Weights of a small transformer language model.
Size: width 256, MLP 704 SwiGLU, vocabulary 2048, 9.51M parameters.
Architecture: RMSNorm before each block, rotary positions, untied embeddings, normalized queries and keys.
MLP neurons of a small language model. Each row is named by its layer, matrix (gate and up: input weights) and neuron, and shows model dimensions 80-207. Each number is 500 + 40 x the weight over its row's rms, rounded and kept within 0 to 999. Numbers have three digits each. A neuron's up and down rows have the sign that makes its largest values positive.
After each neuron's rows, "fires on" lists the tokens most often at its 100 highest values on Wikipedia text that the model never trained on.

L6.gate497:610543490487460422455440451548465515478462512522488515499449574455598526529550476585458516512528480446490468490540430408513516454487515551503542564417435506528522463514517545485489466450486487491381471478484433434527497536538484494558489552456492510520417503450441493498425435487481542520419515492507494546523470527521531501475481498481461514514519533528538523526446401494498487456552
L6.up497:585524515547500534490567488567554504484457552516495472502516493442460570487508492538514553429573468503492496493478430412524523480569491521484534522396491539524388500529603493468515493511585507541504414478524514503539440491473510508486471484599431569509423571508473458464427508555422442452473465515549493487472527497506524503489504462477541540482477471543473502555500433460495488517562
fires on: " and", "-", " which", " he", " that", ","

L3.gate29:473553507486504525495600487476447470500486484490521531525466468505479524489509472454495561537476467471505483496585426419462537540536534500509502457524539438490499370507530509555494420528503471521491459554497501486430510501517455522552486475463501450385473464427485577542564420528510531556476529563541519465502544464493479523494399507473453502457445418442502502454484485488480570471498
L3.up29:556493540471458568469460470562435433481538475531484537567431469518509463519482561498485501519517508480574436483541487540477564513496470430517560501502502422505409515481540528459492450517544524557512524497483495543542508456472455496461480458549534524559502521537587521511578468566425456498437469478428542509482461566483497460478553449451507519523422452528550444510473487458546518469509
fires on: "um", "ing", "et", "th", "d", "st"

L3.gate218:453473481454511517463517452459554462527504540472443466514510521540490542507525479447532514539468507536457510470430455541568503560460486512475495526531567510456551595386532490537563545490457496487537500521518554481480486563503513536559484475485496510523423467496463451476419503579499482566477423548522416521445534588442452528542541467531450512527475461481495493498431542490519544476436
L3.up218:438546547512439522568423542535466477485504448476435556444545499488472481553491496507515568480529472481530505499491484486501504514474529503473491487443464431482490544491436561482493466510489544512551535510530536482543489558501450548449458544517548471550565551540554432530443455454510488437564575472527488453600484564454522512473491495524481418475505468522547493488511477498481493446514
fires on: "ated", "ious", "ent", "ary", "ased", "ed"

L4.gate15:497579575489419423492500557477529504529545555453480524478466479457517564538570543517440546454504537502470506495554518501462503466500453527497516449453479455492530543448581532509548497514468487474440483471456466500492560458472518454470496497442544472393465470483415495556548495548447442456486468504501503532468512539553509470496501487465489425567559509597486558490437522541512568605469
L4.up15:480614486538513415487484526561532441548484473612545445516489566523480550541470545459499537461530524488549461428508480465530561484507503439488504544479514496467484436526521476503500555502556453481460403506495494509452550495527543505461504477528496494511498452519482416421536570449526498494434466487609498525505530462493426493477463458519486447438517450486481517431490513497542432505508
fires on: "-", " and", "/", " Be", ",", " "

L2.gate41:430465489572488484507502487577381526450456483493477518515432530542449490508603517560510456536492417501507452504503532506458549521496545469568599446567526427522501451457550489525529477471527456519461506553503562515527483508506478491558447469435402486510541562468542474525532478498493475494474496465483492565464557473443511546506501541540521503530582552536452480416466460504488478460479
L2.up41:539488460544515489454433458576488517502523505510502541454382508513565447526536425592520437505448450480439498470507532472537518508526528530482485488516523545476512438436601545550510468466466477458500538496465544482559575510564469509568506459495423486489446527509504529482488524484498479522507492522468501457476506525498491489495490468469567498460592528441498457510526529533515469526461
fires on: "ic", "vent", " American", "reat", "ict"

L8.gate402:575507456535530427529512559496511566512511491494477473421505542471430509535503504459460471440593486454496541478513446526491497514478476479441502525442497517553503545545453498549483538519485536512501430524531560450417567497500391542437555509564469497476502511503499569501509458495463541510473456562526561424528480504478504496505482493530550445545498485499492495533543509469492563448491
L8.up402:490427491492495451527440535509517483433438488560593578524493499467458558450491439475556477474466561454596537558560513530471517473449527542470442551511428450488493496493433514475510458500551472488451500483526539485463459478502458517464537472563519519468473519456558481543537429542477539542476423424525441527497560520534525523508518489493444509519443456513518515494493516452558499531479
fires on: ".", ":"

L6.gate576:498491451525483459434505454486493587435541489486546445442510517519484414545478556469515414544490525467455500508476541444481540493528495455509526523488499432519494442525500488512523438506478464594467545443497531488440581541485512475455560500562416462433542475418544471453523487489442421520504436497539557403513527575533508496539518550560500516533507437521490521501419594423500526443474
L6.up576:490483442593456474517528502419457514505546472525511522461504460566528565498483497471473470453555504492442520540518497498508532540450479482478552473516449476510496531555532535522463430459456530471478509485524510450562514463609569506444516424483460514480503547528558487516558544488525483443476485498535510517530513504572499536537508547449418512487483474621508483526470608530506502474489
fires on: " called", " of", ":", " named", "os", " as"

L8.gate570:478464513425473493499559497548561562470506535508521485505575547402478472442555568511518460472570492489562471521503564507560551527498498457550503458503533423466481498481479492500521583534498469521595490504584583439524541549461412495477570508477486544533525499507503511509508484569478498519434546522526458486611534529491563467532487527456550470522480524509524552458511556558527504543560
L8.up570:527492540489521457470574511505457517442438520506534488439488502511538495507545493458448447389538512504488424476471513513512498506470518560464474521503484498490467450457524501423477476513526545483510552544459526429431436433485525542513614441543474523472450499530505560529588495539477519588520465557561532474514493464537529523510547458441469489522503519564439565552458477529592482554523
fires on: ":", " D", " sc", " the", "/", " Sc"

L3.gate417:551476506507411477456495437492458545524477500500446568511513586424430523500476456529498509435538499436433516505531535487563467488516489404579507556483575493476478513498509574487527490459591503458526441443539465492486512479499486511516451475507491512435442477480506491544507540518530494482479483522464474478538503469577449439446471469482540536526570481540532504436422522444503532561521
L3.up417:462488466500550438473476581469458547530510490499476509513514525546479519516508524532453573527514482477480484511531620506518471493500448530533503545477502541554503491548507497428557462598542523447489528473422530552509461468488476497529561540514493513461509488459493550488483571478482476494503475500442635517514507476507471488438433407454519477457508553483560538448502433485497528479529
fires on: " well", "ra", "ly", "ro", "ri", "ess"

L2.gate372:519420453536510486481442520408521468505482456526494471496524523516486471532475554487515504516515509567497514537544469526514599472522432466416519443503554461520506466479473557515515459529424451488513468504503497549459425493544560501435501490494525487553523458504493512436480498527510534495561516511542452482518488566511505516547546523542507431485461533558494465520513523418511491461519
L2.up372:488502516524551467484461603456483561458498507510502481550535473485451435530511519500554531454421502528481480571451506533533528593546463439565522511522517539430463537476508533447462541461502499562467499588480482496502473435497446403474472466490450513526562478518440491494518482530538530514487469468473472442454510482505497491549480470599514496439471485498428523500413491556463560524504
fires on: "ad", "reet", "iver", "te", "el"

L2.gate193:498518484452521507523479455488547518469479526445557497526507471470517483472510478492514469616545415485425480515494472444474577510485430544469535563476550476499479440485614424432477545497591437509474450511478553464534504558452474543469521478506568564499569436445512508576568501501488487509438455445507503521509504515539500524467532558521454473514467443457494516434452493452509505550531
L2.up193:446515575451512488480406400457516542455522541464516511516508547544483502517477495462483532485461562527427511468486463542489558522527484490440514540541529488485524489502506495610555514587556496510463544528540471486504545454452504524441457530490466476535556477535513504514465474558522542445541482471539488515483534465531553519456531507485429501556486482567503500550404490408468571579505
fires on: "os", "il", "es", "ri", "res", "oss"

L4.gate498:467545501462491443492603464474557468452476483455525514498428520496560541470470466508453459476420510432482564470480559433466386505490438428525463557581544534568421461508462448534534473418512515470512538513503459502430478495528492502452501454505537555471467517492533519525500518475463600515560526518437555611551482541570463472523475511465476481492513592487474496537566509570507485502441
L4.up498:473497543520455519495498536485494429505489438511525592514460473486455506469496484498455503423493492533480456501569534525500490522576472552573457539464476586477513497499555553430549478483557471489511536509441483495418482457523455522451604508471454471455523445462563485457451567398495552477470555407384549543419517535474535524434443471501442519504532494546524541519486548490496492509444
fires on: " |", "m", " ", "ra", "om", "ro"

L4.gate331:483435452477454420514498488401509520477552575496482508547577516487559501521479477451511437586544465508522513513486444503484493563570457514491433483513520587593490529509385522501555514495481481449448498465477445492537548569521578481532543501462444495510505538472553506481534434521547483427443473476465541413460497444455511428449508539567489455463507481531465518551537429497454564529466
L4.up331:497578485453463520491479497469476467514548540506496456440481507491478495369510518413499567568503486456548496553498585530447446564532468508514508529575559449566522500481464468456516526487524442540518528534464480567484533429507493469484490507491562492496503537438545539439523491584511415463428559588482509488540571441447444465525460541485499471485525522535490560496473454470527447522534
fires on: "\n", "ed", "ing", "es", "ted", "ished"

L2.gate130:487456494488432519501433471504452432547446473520502478513475433526557482492605491505518442480542555553532522478495532440463522530432549552471464549481547452588478427536594482518479437489554422483513444487488490506472552477491531449478496546502525482494562428398502531551514535475448507555508523529562509513486520576537519594470453522520469465543509491534565553457506453487461526531548
L2.up130:458555447480546487456481477532531555432546485470500441500472503525492480407570462476441454538378494568587528472575520552503522561503496502441486506446493558557496454455547561514533523476500548494511586557512507460527473517476500522518497522498473506477487504526507517524509527501544471486487452453474520512522510465515456482474500558511551562459503538572454466517482476513495565453474
fires on: "un", "res", "ri", "ö", "eng"

L4.gate650:548483450464476405490533497392553580539478510497551571501523545491496461474541524483484525481567439482557546504463481507524532557540513536451549466516483480512505489486504444505458526489590535492493507496526501515552526513519524462493549475460480483481517517457539452483503519452500477566509475471504464523465554518468546510442534559525540483484436420451485536448457465524485445463554
L4.up650:516504553492409509442443486517438495532508570533432480545501522494499480491441529536488467487532448527572454482529491541446445529431474518470501492596489455516501498438470502499403488498558565531501523484457532568493504442492469516438622524529492518568467514492499523469463491500516491452528598478506492459444513448525507488481526517506573575515383514511539553534426499491543517502457
fires on: "ed", "ing", " ", "es", "ell"

L8.gate255:489506500457457447511552499476471536511473589497507502530496494484507483483559430534488464486550471579486536576497547462525574565516527480544477564429528526450556506578513522518460492511501475510472487478574440450534501528451433537529490494525515468435468553497520534535475517540496520527517450564526532526580503512465449511465538484462562540542450559481441565466514475534506540526447
L8.up255:497479424501483511544513501497442501557392499484509509505470538433491475451483479510531459446499515614534542541507521499460527514481473538473540483504479475513477517475473422506500564476478612486454502502541494465467512444538482555463522511444496449476518443439487418444536486470559521551553403501520481462513525512457497561490487467502523451523600517511469524478518441495499448480519
fires on: " res", " Rep", " inc", "c", "E"

L2.gate568:495488457448447546446609449521487460529523532480453560485549485462480537547551526507503491501499507380493513460406543503565495451486473619462520551452560502415583571491519545443509492504524508555470366517523492525445465516518489535514526538497501471552502509538518501579487479533500463548530462505498474548533543534494505532509475542481446527576469443475516472552485506516557516466562
L2.up568:554499472495500590500562577519496511519528550462439474460472498514461505569532488560580490515501525435404403616443525493510406533440467537506432539519514498497531531459541557524499425509553534545516460485476498490484507538494502524519469527538581510550528473498543514469478544534522566533469560493495494528471508545499541434542484454491546588525502471527499476562449458574486455483529
fires on: " early", " this", "ious", " these", "id", "ated"

L2.gate20:493458494532487488494475463510520511461522481510482442426497482501479558465530472414521489541451524536444496467573483484481517512515504425464518434518520487514394502487461526536555540488511511560526440559446448479408546467435431471501429468511508485579427574532490486404425520508569473502549506491520475467473552483441563490471574518433511516514494538480488489498460531576565529474478
L2.up20:522540438580481489520536531479507518481465490490522473479499550501485470553487549534613461511475493567381604494502543495497516490499564462531437505482506563462486522432524526502518480521438521528535544529487484448449502446509486522480508457509549486546497547547471533493487572528522532492524487490507555443461438499475511499515505544468514475508592550433512495510479535514502498481465
fires on: "al", "l", "ad", "ber", "ict", "ic"

L4.gate118:483548499475505424563506535512491485437510516510501502473505404474479508482412467478459476443562568530485504464568453527533450496534454472534541520523480541544521491498492489521530509501534454492465473503562510545480546489512446506555419474516565443479473470574564451470495539505514535468432500487481543531493489522468553525513492521547462517561524517503506529579549498552467507478411
L4.up118:433473526474503519561483530468495423482458474547536495489514471522503523513453476558469503428507582556514479507546499536485444486530528445484529557531438431602485504536568563550507482479393435479445534472439478486471571462556473497468534470525555480443445613464515449491539500466488555443428461480566514464476474454567522525484546508507473532505542511511516486531511539478402477440439
fires on: ".", "is", "ib", "iss", "ers"

L4.gate138:477579490552490486520544478541465488501459519522530479510466533480460539449456454436462548447468497502550493515521450446490571482540565459544552531445537562542526457475487426515436513447448465476523430545481479462536517466522454421543518512549514463462447522495543540445546573418502561498497485505529524531477504471539469437552512430489522594535527458528545509568643529517505548438460
L4.up138:518556545529491489474517487458484464445498464520488453556496518478470470501469488499452512508554473471509478437515447607472494440477546438423488538505446498464510488473481460511526517526450565525512530587500465461488454523425484500502531451506471534574487568485536461481481496494403527466399482534472527532457452477502440544505480498482512483558471464581564508469524494545430508461509
fires on: ".", "\".", ").", "est", "et", "d"

L8.gate110:495553563466474480493489509505507519410519480548502550468521488612580495496445508485498485463515457465566469579544506482486480537506514602466504579491537514468521441542538504487484429529529489506451533447507544542509501582512520512533534509520392465450494485506521500497529549477517475537470478521515457509467453553541495512495564501509572532514462442454471458456504502543487556431467
L8.up110:452421509515464483506563485487525537512522444454441511555507481477524576547529448521485486459574476574576481516567479468514525411487443499491504511439481463490536471523591524468549534489477475605509441478546499466499487455521534502510557501496507524532448445546507524571467568505478470466458477552505487560469451511443491534465560547530502502502540448516510486543526440511531497456486
fires on: "n", " n", "ol", "re", "f"